MLP neurons of a small language model. Each row is named by its layer, matrix (up: input weights) and neuron, and shows model dimensions 0-159. Each number is 128 + 24 x the weight over its row's rms, rounded and kept within 0 to 255. Numbers have three digits each.
After each neuron's rows, "fires on" lists the tokens most often at its 100 highest values on Wikipedia text that the model never trained on. A number after a token or word is its count.

L7.up81:123154131149107107102117151167095069143135120116117137175123093160119096121148138140147125147145096129111142166146099134103119118123117138055124165102132123107138086090109119100127124123135122168124146155137179109117143143099138128153113091128156129106107147134142153134090169105093188130116140139165113139121123106141118108110152083115101115094143107141122119170103114185118146167086109134145161115165070176125123122114114110139153155146115112114109149112156126097097123135157147
fires on: "i" 17, "si" 14, "u" 10, "at" 5, "o" 5, ") " 4

L11.up21:163152131144132118148077120116135140116119143110085118133122131089155123153141158150106158124126144165132104105153109154127131133136150109142103115155110135127156136137155093154123095068108107118141125116138124130126164106148158112104125113103165103136158093158118148188101119124133144139122128087126143144095132111144142093126138132116140140182136154136143120080164099151105142160112146166146106169135104127154125119095133111154155093093154135081141153170089110174129140107101043
fires on: "b" 38, "f" 24, "p" 8, "m" 5, "es" 4, "re" 4

L9.up959:139169145160125137150118145099144131147120107134167123128123096121136080134094145146185115108141084153171133121119179078108114149126138143107158154095152160110110157111140125113169165148173147111098095176135122153119142131136155114126118098129171087159108150138105151073154103165100100177146130118162136131091103145182128126129098119110083120110120137107120150120113155135106140147114106096159153119138123145119120122108108117097148097124152134156141130152131103149094093112154115
fires on: "c" 13, "r" 12, "at" 9, "A" 9, "tr" 9, "h" 6

L10.up242:100187094172121129166125133105167105101151130061129127121095131110107122151165141162157130127125166098109134114144103144105130141160096138134146123107134173174136150127146147083133126136114093137132129139133147159147174101099095128117099133147150128145134164125133138136116161117124121096149129126104098132118154171110153082112136142131092132128149154123134073106172102142152098115127142111070158172072121097137144111112142162127101134117093154129155132134116109088107159124113107
fires on: "s" 31, "'" 16, "19" 5, "S" 5, "2" 4, "u" 4

L3.up868:178141117107140120167129088107124154112101159090117142130119121108140091096117092149122130155129122152132100151122140096140149133116119144121160105164136104095130189107145084123148136124146136152122137141125064135137104091162125131119147123122102174147152146174133099127149159102122122153161159134125104139123126148131139161141106137124166162129115094120143112132135127139107130133088147111146084153102083106139196121119072129144147156111162069135147100168122144109165109115089111
fires on: "h" 33, " " 28, "s " 21, "\n" 7

L11.up881:117140108100138124174098110137186095095135130126115175112112128149164164118130149130098127180111149149147161109193121166125117106145112129129143132143098144125146072113128155156122093111098110144113149110129117113087153129145102124158128116133160159122145154148153141113114131126181113113147116131183136149124102151158121155158160119116143137122109107085110143113102130101079134165127131131108132161112094119102196160125109138154107149112107106095108120163126179118118107125114091
fires on: "rec" 25, "ac" 19, "c" 15

L2.up325:127083082082144122140152125131168113149131072164132122141125089116115134158133137173152134103125126141097114150146141160116114112108120135132181131137135129157123151115158123134137164129154116099153139134115153171128125099092159147080131147136094150142139168094129091115129100153139128125101133125157144107137110164102091146092202161104108108129141103103109142106166142173126154135101145157104142116181114145157171118135108105128121131099084136135085131103171114115134098131147130
fires on: "\n\n" 67, "==" 11, "e " 11

L11.up50:163106134134096128144098089136142105099108148165145141130144141078168113120152105113127125113112110148145129110148093114145117104128153146094127129142120098127196114135143152149115160117145112156094108161073163120162173124137145142101119116107130140160136096117159113122173121128093138123086105084162175127168154153104086168109145131110123154140128156144195148156111136111106123125133160109107119116126174151113181107124132148103119111139118110106108137162124092122099097145105128
fires on: "en" 27, "d" 23, "end" 8, "res" 5, "n" 5, "er " 4

L12.up254:132128159147110084132097106139102104113116110140140084087143110139138119182163118098134080140084122124152128091135139130097160134134123147140140134136118100132114130146118115135176112128125123129176146126162134139129153120144121093102159123122093167124093112105125122148133157155135143129134181133136101114117135114115173109099151128135125145093099115159156073154126147092092119129177141103096128101148199152168156151159181120113102136104142076116172111130168116137137115113110139
fires on: " " 22, "s " 21, "a " 15, "er " 7, "ir " 7

L3.up227:123153144102131143121118130126156141150108116089112121143150118111153105095139101138107136135104112137113147143123124114143133110130106163170156127125128114137106112164164105136118080089100142139099130092129137115169121089137139136163123112138076124139150170120146122179193136118133104158165136148111073126123107139186164089158171121117160136109091139133149112098133152122122142084104151147102092115120119148064147091115152135123167147131170098129145129123126166145106127141080090
fires on: " " 17, "sp" 14, "\n" 12, "st " 12, "s" 9, "e " 6

L12.up751:087139151088130128148134166156143134115110098138148191099131118145143065141186151130129104159131160112110091142109147175145129104125156101158131162119126168092122099129104175129085119118146149076170131153119178124131153112109123136152117103099129129169096114124104152123101078129168117177125106133129137127122129139117124115104103123111111155130109138113103110086122120075155141099124134127109172129158126133105120122153151122135084125158160112119112131100127106102124148132081118
fires on: "t" 22, "and " 10, "al" 9, "ed" 7, "of " 7

L10.up856:121119142128129146146123101158080155111166105140128137163170138137090132130146139152117119114117090121136114151148125164168107087107150116126104085109112134101135121124143082107171114167061119148135194121147173108138131133130114144137087092104114140118144117173130158141139165123129119126162146124146133158125105108138093164088142135092147121122172124100160145114143101118141110098117104145096137129146146151189148127123133108112167103148100103069143139098129114113086124147121154
fires on: "i" 33, "en" 30, "e" 9, "r" 6, "ed" 5, "ir" 4

L9.up53:121134129123130131160139138105105143141115108132128119121163129137128103093155094097109122160105159147131103097125108084142146151145147160108172154137149166143148171107116178125165105104077102141145115158113172138138151114127145124127106105130172111096152133114141144060138168156109101102118136116112060155137079132118155092117122166128176108147121179105135112133134091133139117155126134094122111088117100099128123146150105096139125136117144131142108126138106157152103135085178145
fires on: "S" 60, "s" 37

L11.up38:136066100107127168107095091125116118126117152107124150133153144122076148129082127098149089112092116132108173142133163141099141138117143128083138131118115114117183147106137137112135128108096117118126099157125118170159129124108123104127091150132117160097122119104138145083163166172114121130130106115178155124161147116128102164105108102094148156137144148147178152164118122139145156136141161153137090103148128135144132116126134105113117102117149133169108156172085140065166110144124122
fires on: "=" 35, "end" 14, "w" 13, "and" 6, "ev" 6, "n" 5

L8.up432:122128145100125170151111130118136079123115189144134153115158095086147076122126126158111090138079162134124118131110117148139158071130130115159105093104176126120075152128105123145138117111114154097157099115123098127128109130094168108128096122120150148154156107105137128089142121145121129120111133114112136135092133126121085184104112166109145161168126126150170117128139144158122147149118114177144143130139076115143149076137123158135134098106116137159164122149166125119093126127080118
fires on: "e" 38, "d" 18, "c" 7, "ti" 6, "d " 5

L10.up684:122152099115151101128110116123159154135135143097165130125131099139102116133106150132129124153115139115181140124114052168139132137117132118116128132143128111122090152068148140134165114081119092123143145119114111104150146152055165156140174109121154142144131107147138129176094102145108101101154147086107119105156132078128122104130121119134170085112164121126126166166140134120142162105136094143150126130110162138089144088141170183110114126099124124145138125142101131142097131137168110
fires on: "J" 38, "j" 23, "at" 13, "18" 11, "t" 6, "m" 5

L11.up165:147166143118118134161121132125156143099137151206155116090115145125111099089132157159121120150146132118133140106153102157093177125104128139088122118173106105121101110105137137181149164101118149106136135150109148134134179125097106141126163128121136119114120126136122123132152096124110087138126126100089099107149171148110099087102152109135111136157116120156133176127120128155123093133120099154119130132123125191082144106115168124076120080142132126115103152136129133098122117147135061
fires on: "J" 43, "j" 20, "l" 5, "er " 4, "o " 4

L9.up544:136105099142117148109098189137156128138153168120126174107126134156155145129104113117118167146117112160154139125116093096165106149149132082095151136097116138125107135101147132094135099137093116113066151121095120134070167131114117145134179169113159143107117083140185167134131088147144105096112127121166127118112163156151084128135148133098142121098104138114114121122097121137143148132124119091148134168121159112105124137104129173117108158085136152125166120141103120145103138151120100
fires on: "bu" 21, "an" 20, "A" 18, "c" 13, "ac" 9, "rec" 5

L11.up369:124129079102132085145159125137168126116158075130151116129150146103129094112135107087142098169173098166126092169125158151129117150100160134102123137131107154152072079123121117125105106106127113169115149122147165134136146078115132142136163116098140136153096121138144165128102125085151091158160151145060097162099095165156128150123115142137135145162125114137100124099129155103150140100145106128110097122134132157158149131152118150128133083136126108124121125123153116170145140150102140
fires on: "t" 14, "ed" 9, "y" 9, "s " 9, "ot" 9

L12.up803:106136125130137126176116136084077128092117129136140123136098187110188100099168116122132109146114116158158126119123095122158129112111122112153133144106134133098146160140113143152119141153145129156119164096111114128199104088139137132170142097150087128106091088128137143150136114117164131119122148167137137123129137132134129157139114133181121090149129141107118166085112106111122156168157110163101085104123139156141141110127116126127130122138102140175048106133109183121137125134146117
fires on: "ed" 12, "et" 11, "d" 8, "t" 8, "5" 8, "for" 7

L12.up553:138153096107132158142111134109152143102101065152118113133123085135127139117143148111146083154143083115133148122139117110151121149124143085136072094127088130162102132106169098128133100124179095114164140121140107106110181115154125133115128140159154130132108126137103126141097120151090120126137101115096126172128113150104092133116122159129128128139171164142127127161139138105103129110112165112147098125159087088155155119095147147141126130100179169153152163154141185151110124093166121
fires on: "w" 15, "r" 13, "ap" 11, "is" 9, "th" 9, "or" 9

L8.up300:085132094133114137140104132130066146147093132140116132170146149158108147135146145123084114105147117127112114091168144161124112146130135094168125165117153132147069180101159119111126118138097118119152122173122103124099158099152112100131143121123132107088141074064149095114144140148104136124111133132141122118163135098125129102139131105102112145152120162129137180137135161079137134121176129114158115125126065104152127133124182145104145144096104131096172134111144130141141143109117145
fires on: "19" 57, "'" 17, "u" 7, "| " 6, "ti" 5

L7.up52:127103088132161143140100110079187144099106101156110158110126123146084126142165134144132145140118103128105083058133092118143127105120140098114137083129120149127166090123132124098110114169151126146125123124130123126127143126119151127145141128182117154160123136125140102153117114118174132124101184111139116145155069131114133104084136089127165092147110095144148151135119140130141124144132108140138142166114172128127113081078150128172138106117122152117110106140124117122160148193114096
fires on: "f" 15, "el" 15, "ec" 13, "an" 11, "en" 9, "c" 9

L11.up703:124115162101115112133085110145110175125157138125111125111164127081112131152115129161136125127130134125087109115146070142176188101109097124141181142186136158102104108133156094105105086137143161128146124125127154128117127114155094120101142104128101116133062136160093147109129105158145113195107152110166162114133143132161143110128141144142126132121097116129129127098151142081123137156119121093106126116109115120102123109168141123163144138087175124129127130135149164142107126126111082
fires on: "t" 42, "ing" 7, " " 7, "t " 6, "et" 6

L8.up231:150119140123161143106098147110112125093116100144111131213112146122116156104127154104117089159159170099090101116093179158127092127138172136169126088148097166117126136151144130123128135148110124150100084134156121137146149156140105124102143124166121123124130108099120089116092121111127149119131095134140142134121160146109107160138103128147119118137137105174116130101155150086132106098115131110122153148117126153088123144162148201172145126134149103071100131113130164126128131094107144
fires on: "ed " 19, "ev" 10, "wh" 8, "uc" 7, "t " 5, "ted " 5

L12.up177:142122128107130115145142101120123141129103171124183139098104148140117080154173136121082158144124108133160132151071125124102144162145104140112137108124135113102112146130152141092184139080123131118169145135120155114123130107141168114145135139124122154162127166106130072126141130114110095148106146148145161139123121160137126165132157148155079143146141106095137138111087110150134126145121110104167113147097151191117155161091108102153087125100125096161137110162117142100099175111127095
fires on: "o " 19, "a " 10, "et" 8, "in" 7, "b" 6

L7.up157:129099100104132159125100069118136116143116111132162117149111105128121147152125121145101115208161089132133140139168116125095117119140143135142149144127132119153104133148145179109130108124141117066151120112142140187158106073145164088122137123129138158152095119130144104132137137121113155128152109141147134133102150143172109135121185114129077137115108120089135123188157127101109127121120094138089147150119143133167112106134101134128112141107129132126149093157141164130096084081176119
fires on: "le" 79, "==" 11

L5.up703:128087119171121127119134100124142128165100159140126140094149148098107135150133100130122111121120142090134122152147166129158138130122100088164136120125121121107136149129120094195105129111102120152098144155106153112141137110108099135115090058092089096115132153107124125121135135147099085135138137166123150154101145152119139172099083138138114169132119105145106173130119135157126121123102095097116125145096143147097115110094067126131108173158103147105124095160113134160083109116169166
fires on: "e" 15, "th" 10, "el" 10, "e " 9, "t" 8

L9.up587:148115114120111182091095139115129127115145087134074163130121118104163162109157157148128147109166142138149141112147078126115135138142157093163135096119104152129104119142133121137148113121128131125121145099125096177114134167112130123144104190120172136096162126161137139119096139110120085121119132162129103132115121078159095112115172122136113125082108168176073124111146114151122115161113113133172160119154112142122112108101115124108138133109170089126144117150152114139068107143154110
fires on: "ac" 17, "rec" 15, "201" 12, "m" 11, "ec" 10, "[" 7

L11.up332:107158112130137152108093120103126128133168098163136113108154149126153162144124132145108142092073120116117116136109122130093133097145121176138178122111049118130089137113154112119111124130100194132109112100136149153131158127082134157092167133125074109107127136152158133146171117124137128123159102123130144150118151132147106119103099168095100163124106116135106164127142104121120139111138111161132133172121124178142114180137171158139124090103132143128109145115096119111134164118084146
fires on: "end" 24, "t" 17, "it" 12, "por" 11, "est" 10, "st" 9

L2.up136:111156126104108154152164073090098119100144111125102118109103144170094117089157167148131156098144108160183135144121106131144056151170113102125127166123129123136097120123124121086122104115149159113088095173127074136095127156148104151111158131158165146120133116143172121137132133088144117150137115123091130150090104109148124079130157147154164085130164135163149146142146151140087133129110163112139132145154108141126134117131157142143152104155162127113111126133123129150141126147152141
fires on: "a " 62, "an " 12, " " 8, "A " 5, ") " 5

L8.up30:080128123121131121134135107110079122146125103124136143124084112115131149099171145115122119175160164094153147148125144101100153103165122143161167119120120109108103120125140142119106139137088162130128141133141154133160140128150143148077133122122110118096101135141163153153131087148176126125125118107111118153149128111124156130110142145130095095183153135097119200150161107084098118115159119103107124138100147169110100128123149159131124125110154076069197135115098149143120133097111114
fires on: "re" 26, "com" 11, "al " 10, "on " 6, "e " 5

L11.up207:104140112091103106096147111105122125092095158163161115080088163138106084104167104191127112094153128146174115137109172123114154125182128125142119095083141126112120165148139112093142119120159141114134126154144165143117183066131118153112135115159104121137126131142124127106134169098145126123119138122139119126109116119150135099101119162122111112140148119113171085118129114130093092160154131115132107156124085182178114135134125136115131161113153094112127122110107121136154126165156115
fires on: "a " 28, "o " 24, "e " 9, " " 5, "el " 5, "y " 4

L3.up806:128100122128082158180131145124121126132127122128144129133150120124134132137085129169106147151126149133113109167124129145104186174148155126127140134126162124167152144096091179140127113134174153099124104171107123162118158159142131127139132135114087113105099112125089168087144146124151202126116132111113140123110140145122134061158154096128121160129113109118124134167140110161111154090140133135135090178101133143119145175148109140091119154101151087106108095080115129122114139120142132
fires on: "k" 77, "K" 12, "z" 7

L7.up438:131146081120141132145085136108151116096138114134168138136140151148159140113104115105152106135086159104124091078154128094165127154139164158136183119160144132126151185182100115120164071123153110134136146163132130174120090128121113098161135123144132153148137145130161100063078155116098147150123108130142110153106123153095130120104115150123127137133152101116116112139098099144135092139108066126140120141137097127111117157118137123121141097116126133123150125078140144151139096092157106
fires on: "wh" 28, "d" 14, "s" 12, "f" 8, "S" 7, "g" 6

L11.up402:132108156091155111139163110105131143124168118151123134118119133081111162089134124142111111147130135096107112124142151164123108154134113133179153122138170111134140109131098135109154116123098086123126122137151116167159147140103132196118119109121103154085156141104113181118131128092138135106088107100140124126198136088177095124126134118119170099181140113140160082129146080134147115120123127141095147129115137161186165102136103103135116102129140136120114132099167135109095142122160125
fires on: "en" 19, "r" 13, "ar" 11, "g" 7, "k" 6, "pl" 5

L3.up367:116108111143177141115066129090120117103132098125149133136145174094107161192154164127112123156158190109127161123142128130092109098122154146122117148133108114115163125121138141151148123147111135080097103107081124195178140121168115114123170154108120130161125170104100148165112111109137152126091113162127115143157114118132124109105112147130124102124116101097147121156154142121132150113139126096095106132161159086134144155116110109127112119108170142106111118135102168092125117148154128
fires on: "t " 24, "all" 16, "el" 16, "k" 10, "tic" 5, "ts " 4

L5.up43:141074104120084111117109144117119134110129134130095160170150084152122116126135145188133110142170138168190105109117134135118137147077187090127099122161133138153096136105155171103124128119183162116133095124107144125138123163157134162115136153120138142108138153121092113116158173139115142134138167123083123144149121139127139098113149113070110090107122135089131157165144106162101130161122153134128116159115103091093148143091105128137128124100152135140097115104117121127154125106132143
fires on: "k" 39, "ch" 36, "K" 14, "Ch" 5

L10.up14:118135086094108153135095113137099154133149163137108121097140117134083090148114105142133154124131130109198114110091117164105116113161131117108164138167137147146111125132142142088089140103159121142170134107123123131106132128135109108140104125130133140183091138125139135135095101105160141139113160116125102142122139138103133137119109177160106120122107114164144132196148169136107089163127153105091100160129110099150138083173130137169109118151152103106131102145164178154116130153102094
fires on: "St" 12, "t" 10, "t " 10, "um" 8, "y" 8, "of " 7

L8.up948:109173150139163102129107117111169135097092116172121115109123092122158129105113137165131102127110116110114119102088088115159105136150155172150129120155143135105147131144091119114111083109173148140169165102106136159143114144162142164128142144128116144133130126114111158141123147133135136123123166114144140128090116154155087084128113089110159132096146048118133133132132095105137157135123121105165113130138131142113151190102149175122130136114102097149193112133111102148159097111148125
fires on: " " 30, "g" 19, "an" 14, "f" 9, "ur" 8

L10.up343:119128118153150150141112175127123124109151113131126118156126084108157105115155146156108096135137100168100137137151121107103159196170131115131132162126139064127129101177084105150127135106161077129143071144133082145138082121098161122138140132169137130105162137129118153126118135114146105162108106113129152087108097102155091159140168142149140146167126145136144102118147153125099129147143122147136140135136085096177140097112171121130152126109115111131122118158094099147110113105095141
fires on: "e" 20, "p" 14, "m" 9, "t" 9, "en" 6, "d" 6

L3.up298:143139106090121144157072142128107124122144151112128119086151153117139110128088161123110110129183126117093120087154155140161100133127141112120104166147109172150086127113141110100146135142107138140170129189135112144127125093099139149189126148163118090126139090106109127122101133133080127154078122068128114119083165129135098108161154103124142124115102148160146105084135097131162137142141103094155151140121105154128140134119091117145141110108156172155144158118147121140141138126097124
fires on: "bu" 21, "f" 16, "u" 9, "h" 8, "'" 7, "(" 6

L8.up174:100121123162126119120083203116162152116133136130097151185112145141098082141179149138139158110117173115134148090133151138096114132136112135158063106152106134160083143092123106089143151102128141116105126134093112158102133194111123157104148143157143119146099134129107156152138155107122153126136117124118122128129157157087103100107112104109146138146161118106154128174118114154142109102164153116150130133118106110130132149135076132145111123112185134100132140127118109095115142151109146
fires on: "k" 42, "K" 31, "Al" 8, "an" 6, "el" 4

L10.up401:092136117147102129192165124124096073128139122165138148112146085097101095160103119117119153141088130075105115117118150150128169113130108167097152113144143087138163127115111147099123098140121078120125130107130102129146152146117114152129144134121162104094129108101171136144082134120154118118158169132126136151149115096136121108179143162115092129112131116083135123142145133145116115145127159093173123153136123098097131161121100167148105134120121110143140145141148167145121095090063142
fires on: "ti" 21, "u" 19, "et" 10, "si" 7, "ur" 7

L5.up894:158138106104141118150145110101127118132131133120161141166147127140133136105111076161098124104109118122095096128130096127109128139106128143109146113142107123138101130110107163095161120171145135153085157093115118150154158136127100136132088129146120121138131123104160147150118093136168125111088102156140084163120154143123099099186110100149102132153151129147105107077133149134162141104154085129158122152141089130157154150123098141171156112142161107131135153078159143163136122081063165
fires on: "et" 53, "ain" 9, "l" 6, "iv" 6, "ig" 4

L9.up317:163120098145127118161099164104126136114131098107130137123078119091143112098114152191141119110100117116154112102170122128115171165097129149134141094128119130114118140110133147162170140104123092124130147180139151111057158125167115158172140135129112119090155171127110128105117094138127145138143110107123069158133125128120098135136164108126096161132120102135106145055149141124112131082153149108108122088153115141121128163108114117120146145164121122106123117142101142108131167174135149
fires on: "ab" 17, "{" 14, ", " 12, "; " 9, "b" 6, "v" 6

L12.up717:128118161084141125122166170107158159113102092147094104127135107150114050141105155111104120148112168093105131095138120142120175122145190125158104148121125144152094136142101138084113085150141101149138145110103127130116123095152080167141147156128133122126171106134133114139143092158133147156151116120116151117093116133128124106115116135130078131122124129169166091148153169117154124132132172117131104138114067136138145147114161170116137114134114127141155173111101172121147131124117128
fires on: "ou" 32, "w" 11, "g" 7, "ic" 6, "por" 5, "is" 5

L12.up710:089133162107109073081080161110096079143080122156109138122114126107141100117180120102118140156117082103179135125124119138154133113118090185152137114096125139104146129170126136139131149161085116130128124142134147123122165128143138089095123118099140129105146096114109092174125106148181133109177148098121143104127121125136141099121131091116115130145143137106154137123127132111089123138152129113116132132164139153125120122102143188172093155120129131110122121147114163114146156172109086
fires on: "al " 77

L10.up442:097173117130106138106084131123098132127088129121147144120098144157136122091117122112107089092150145105107116118139131141082108119167151101160100132130156166097138178137140131133043111133114130131125127173105151144148156172122141140153135168096148145128102123100168137130117129146121136085123146144126092112080141122127131119098106118101091115196067113142141122102105113103147134123165145118145135135136147127147121081145121147145144189160127102152139098124136122149155147151117148
fires on: "| " 80, "19" 18

L7.up656:156094166091109131111086126122131141135094156151097151126151129127105135173136089161168125128125104162148114104109116127140095113152144111112110141115174150087092115140132114122087101121094112121150111110091121129135157096116165123163136161130143167130148117114121150134124143160115088135129120110146147098126118100178118124113123143117178097166114140132145138076130123148119125149095134165121163168135113145155159133081110107186138139137097163117173125134114117128145122170078074
fires on: "c" 39, "b" 15, "ec" 12, "p" 10, "ou" 7, "oun" 4

L2.up933:096095118112170123142124154115122142192139099149162140134108134138073117114094126122090094146088111124126111134137130127188154129166147179109087149190127139141162154089090138161115148122125084141136115115133148111173142118141150141159139079126129097122144132138126169122134162141131110118125111114129094127137122067109136117150121116147109112109113107127116143196147133149145096140134119090160139171160110154112121123124134137146073134124140143126147166145116166149129155113114095
fires on: "ri" 59, "u" 33

L10.up431:126099110098156121135090102124120084126143140170169141150121139120136137133129137177104120144106150150083077177103144127173100112142124075108107133129108147082158115129134157099121116146110158132140156148144091151140132139121126113103143107147125154112143122155151124108106100075154117146119168133130172157089138168070091145148125157192105074155143120115153118087165129111092131111160139122140146108141124126113121164113127123114155138084117133114122124144140097151125112099115143
fires on: "e" 25, "ev" 23, "er " 11, "for " 5, "t " 5, "e " 4

L9.up38:125076108104121096170122112095130130106153122152150145118150163117145118124120132127090137147128117118150079120149123118126138156130125089140148106118140093136151122153157128134117176142118122142116128057094141157092137174104142153138144148099125116111151123137153157180171161108086158107115128153083107087121154136113095109100094133145131124094102083155169099159156135135110128101117113166168123141148136124181121174143117147139089132116117123120091155123116132096124142115081152
fires on: "er" 24, "an" 12, "ov" 12, "v" 6, "it" 5, "end" 5

L3.up237:082090144155146111143091141082159090096180161169112152120104129112131115069105118139132127104118141127106099124161180103115123143157123145112144156128124111101167124104150123131163117110110115123122114169110135065127142159103143126127161143143136189130160131133154166155138120106185122119137130113115123097162138135147099141114124122149121105133125177151149130106152105125124139132139117098129081097137127116148145118103168070134177090116158113172118119135097108109126144141118131
fires on: "d" 26, "M" 26, "m" 13, "D" 13, "1" 9, "n" 4

L9.up505:125111117089113162135121167141145126127154101085109131119128106151169123130146141119130119159148108159111120108113134093140102126133115116129144156097129059086138143161110183131133112167140122134100106162101121133121153134111128116118142135133165132140123121112107147146129125158105083185115104095150137125147072148143157137127151091132133163102169152133171084150105077128133100137141160140149129116153086094124095072111149141113160147120108117123159078149149123163130126115134072
fires on: "p" 23, "res" 18, "ing " 15, "se" 6, "m" 5, "on" 5

L3.up629:094098147050147142109121117106127108163127145118113112122127137151146127117147111150111128151138059148121163094143135118130119106181138116078153129099110140159107124140146141122146162132107131116198129117125110125107178109138127115155077159119128106088148113122132135139122124165141109141134157123115119092107083142125117107139126140134124135151160132129082168148112137149182142143116079151125104172112112140151146144074160119120147134077138124128110124115120120131194093148124099
fires on: "iv" 12, "ec" 12, "p" 11, "5" 8, "0 " 7, "3" 5

L8.up777:131143110067112130144133106097095118149161094107127124132106140142120147118146137140087110144130114084171136103149118168140159105100125141118082122150127126152085090135141092137172129135117153129144132178117173142073162132096145143143111122131094117095112130142131101103115104146163099128136127133127119073131111132165093149140139093090093132145155137082087169120142113133128110127148145113115096108184142152144121122128130175177154139139114129148124128150131155125140185157105166
fires on: "(" 30, ", " 22, "," 9, "{" 7, "==" 7, ":" 6

L12.up758:101128112113111144128104167163144159154101110133140098121123133144102145082099128148111168083110143159100121101102077130106143132134161137124122128149100108130141094111149126131122115125162085121117140087146145154179158127113140129128179071113074109065122133126174124150124176160140162114144124192122103152114116138104146129105135110119140151148155139124124114124142123145136087126110108115159121130141126169132133134150153135137125115157111123138161132151070163108107171137138071
fires on: "z" 21, "as" 20, "is" 19, "s " 10, "s" 6, "ri" 6

L5.up642:123139106106153129079067134104137123124088146100143119121144123175111148132121126157137090189098114145162122048126102125133097134141163131124134139128112115127104172115130137156130127074123107114122142149122105136121120142119122110141101111118111184145146145137155103123084116148091162119111169143133122151124120176117170159127098136075139064148139096143119146121119131152165134126097123123160121118115125160125114129115156100102130154121141105134136089158164072148111131091130110
fires on: "t" 46, "d" 17, "g" 7, "at" 5

L10.up815:161093181151113169144125125136108183102103163103125099112157136144149114131142146117160095120133087106162125137153121105103123121171141130129140135124144172120160126099154151120148129112151095134162145110119089137137113087111100075139174094126133130141146131094098122149153117105102135149130076100140138135144140128124127159119116115141111103152129103127110163110149101075121148137148144151132088110054165108143105115118082094134121106167116137107065133117120136150119155161135135
fires on: "y" 18, "t" 13, "D" 9, "m" 9, "d" 8

L8.up689:139100137112101172131143132107109099119152109150123153171143120141174156124113113134096152112105113155109182136142096172114174169111090118097108084143102132104128113136139122100096137110137119149096134117102160150083134163139142155132123108177127129141125126111090127131137107156133098149105119153110135087096152113117132066143135133055192164139120147115077140096103119118120148106104112170175144124136106162140121121125103133144129143141150095143111164127126118168127129138114123
fires on: "iv" 23, "et" 15, "_" 8, "ir" 8, "7" 5

L9.up834:090095133118156190148114110136117155166079136141166144121133126129089173160107127115127097162126163119144070129117127124128093145150169118098120140160154152101137131145128117149167144168095093115126093128108147112124148103075123118134147098150157111109121110114144117161100127129114146146063121144176114126120117156138115122118131143115110117122131112148121128098149093125089085147127147139107146151064111131137129185139155111125141115141110101111112165118119114173135147167149084
fires on: "1 " 18, "2 " 11, " " 11, "ce " 10, "0 " 9, "si" 5

L12.up736:148091140129142090135122097113150095125080130112086125095144124158134149125127121148130105137174096119142131138108160110118164144144110141140169127076133116159104153142166136124143088084135112119118096165141130119148164162138082143079146111139094128119111117118137113154075121118121101161135139153149115132094126114131161086106146159159105122110169093154200110121087176084104094127146167124102126141118145152135146097172158115118132132114143117145122139138113107131141135102167145
fires on: "a " 40, "A " 18, " " 7, "ed " 6

L8.up798:101107121095167156109089116140140142140136127155126142096106141175161096130118118116123116122140110129152084139124149134093107114161133106100101154151120098098120142102074135085149131126111120128123115134106124158156154122125131115113138104133129143077095119098137141187079103137140170073121155150125184084146098153153098174140125137146156152104140078140146109141132147161112137111099131135155129155129116126131106100132161101151124141166148139110167141101138110175156126168090102
fires on: "g" 20, "ce " 14, "ing " 13, "a" 11, "es " 8, "0 " 6

L11.up627:110124135132122121177142113118120164153161137142149151097131140070092127102118157109097125131121127114141113091144123141119152151160166059124111141108160088105141142132102121162154081128117096153120167146142081091129130091106125128082149119133115108133130114120092115113119139122160141160121134154162139180105123122132129135141090132129134117188130134106119110111117144124166117118182103073130107118101101130115128171117112145132134163163110121104116117114121190103151116138136190
fires on: "d" 32, "t" 14, "w" 11, "e" 7, "c" 6

L9.up579:122100093087150088130090146109143140150136123165178131120101118126120116188145158120122145144126125170115142140155148151171148061133177096138140112099114140144176141111128095132181134126117096113100148133112157173125125172107095136163105116153134140116112163149146150155127126131119117145110121117075138109125093139111114138128113124164111109138143097133112086126142117122110114119125151102123142112115113133128133125128140117130097183075082118130141121134132077144080105086150176
fires on: "wh" 22, "u" 19, "200" 10, "ev" 9, "e" 6

L8.up457:128133130129108121149097112077130106160111144143117135143106101093110158112111104140128124125134121111147153125086117089108120130125145123194142103136134177124113131111124149132137063182133161118119097135106117157132105131079153080131112107162087128147093156142130149097128116130077104156137158099128138132136130168160142110127099145160124135122156095117123145189095167127119176141128135142095117131120096120132130132095124141179157107169143093171130106117191118111123123151131138
fires on: "c" 52, "at" 15, "p" 10, "–" 4

L5.up200:103138134133094122087145141133097138168137078143138115186140175152142098130142146113140134135159151134137135142155126129138141123136141140129111143084132122133138156154071130148182120094106093108117127125126124134089162125129162135083176154122128100155130109089125107120085145107146099143148152142185119138092145147116144143130125109122106123108138156093084089148173126128156099098126113141102145094117077128131106153129126129107206143120122094136110119110107152106133170129119176
fires on: "er" 22, "t" 18, "s" 9, "o" 7, "e" 6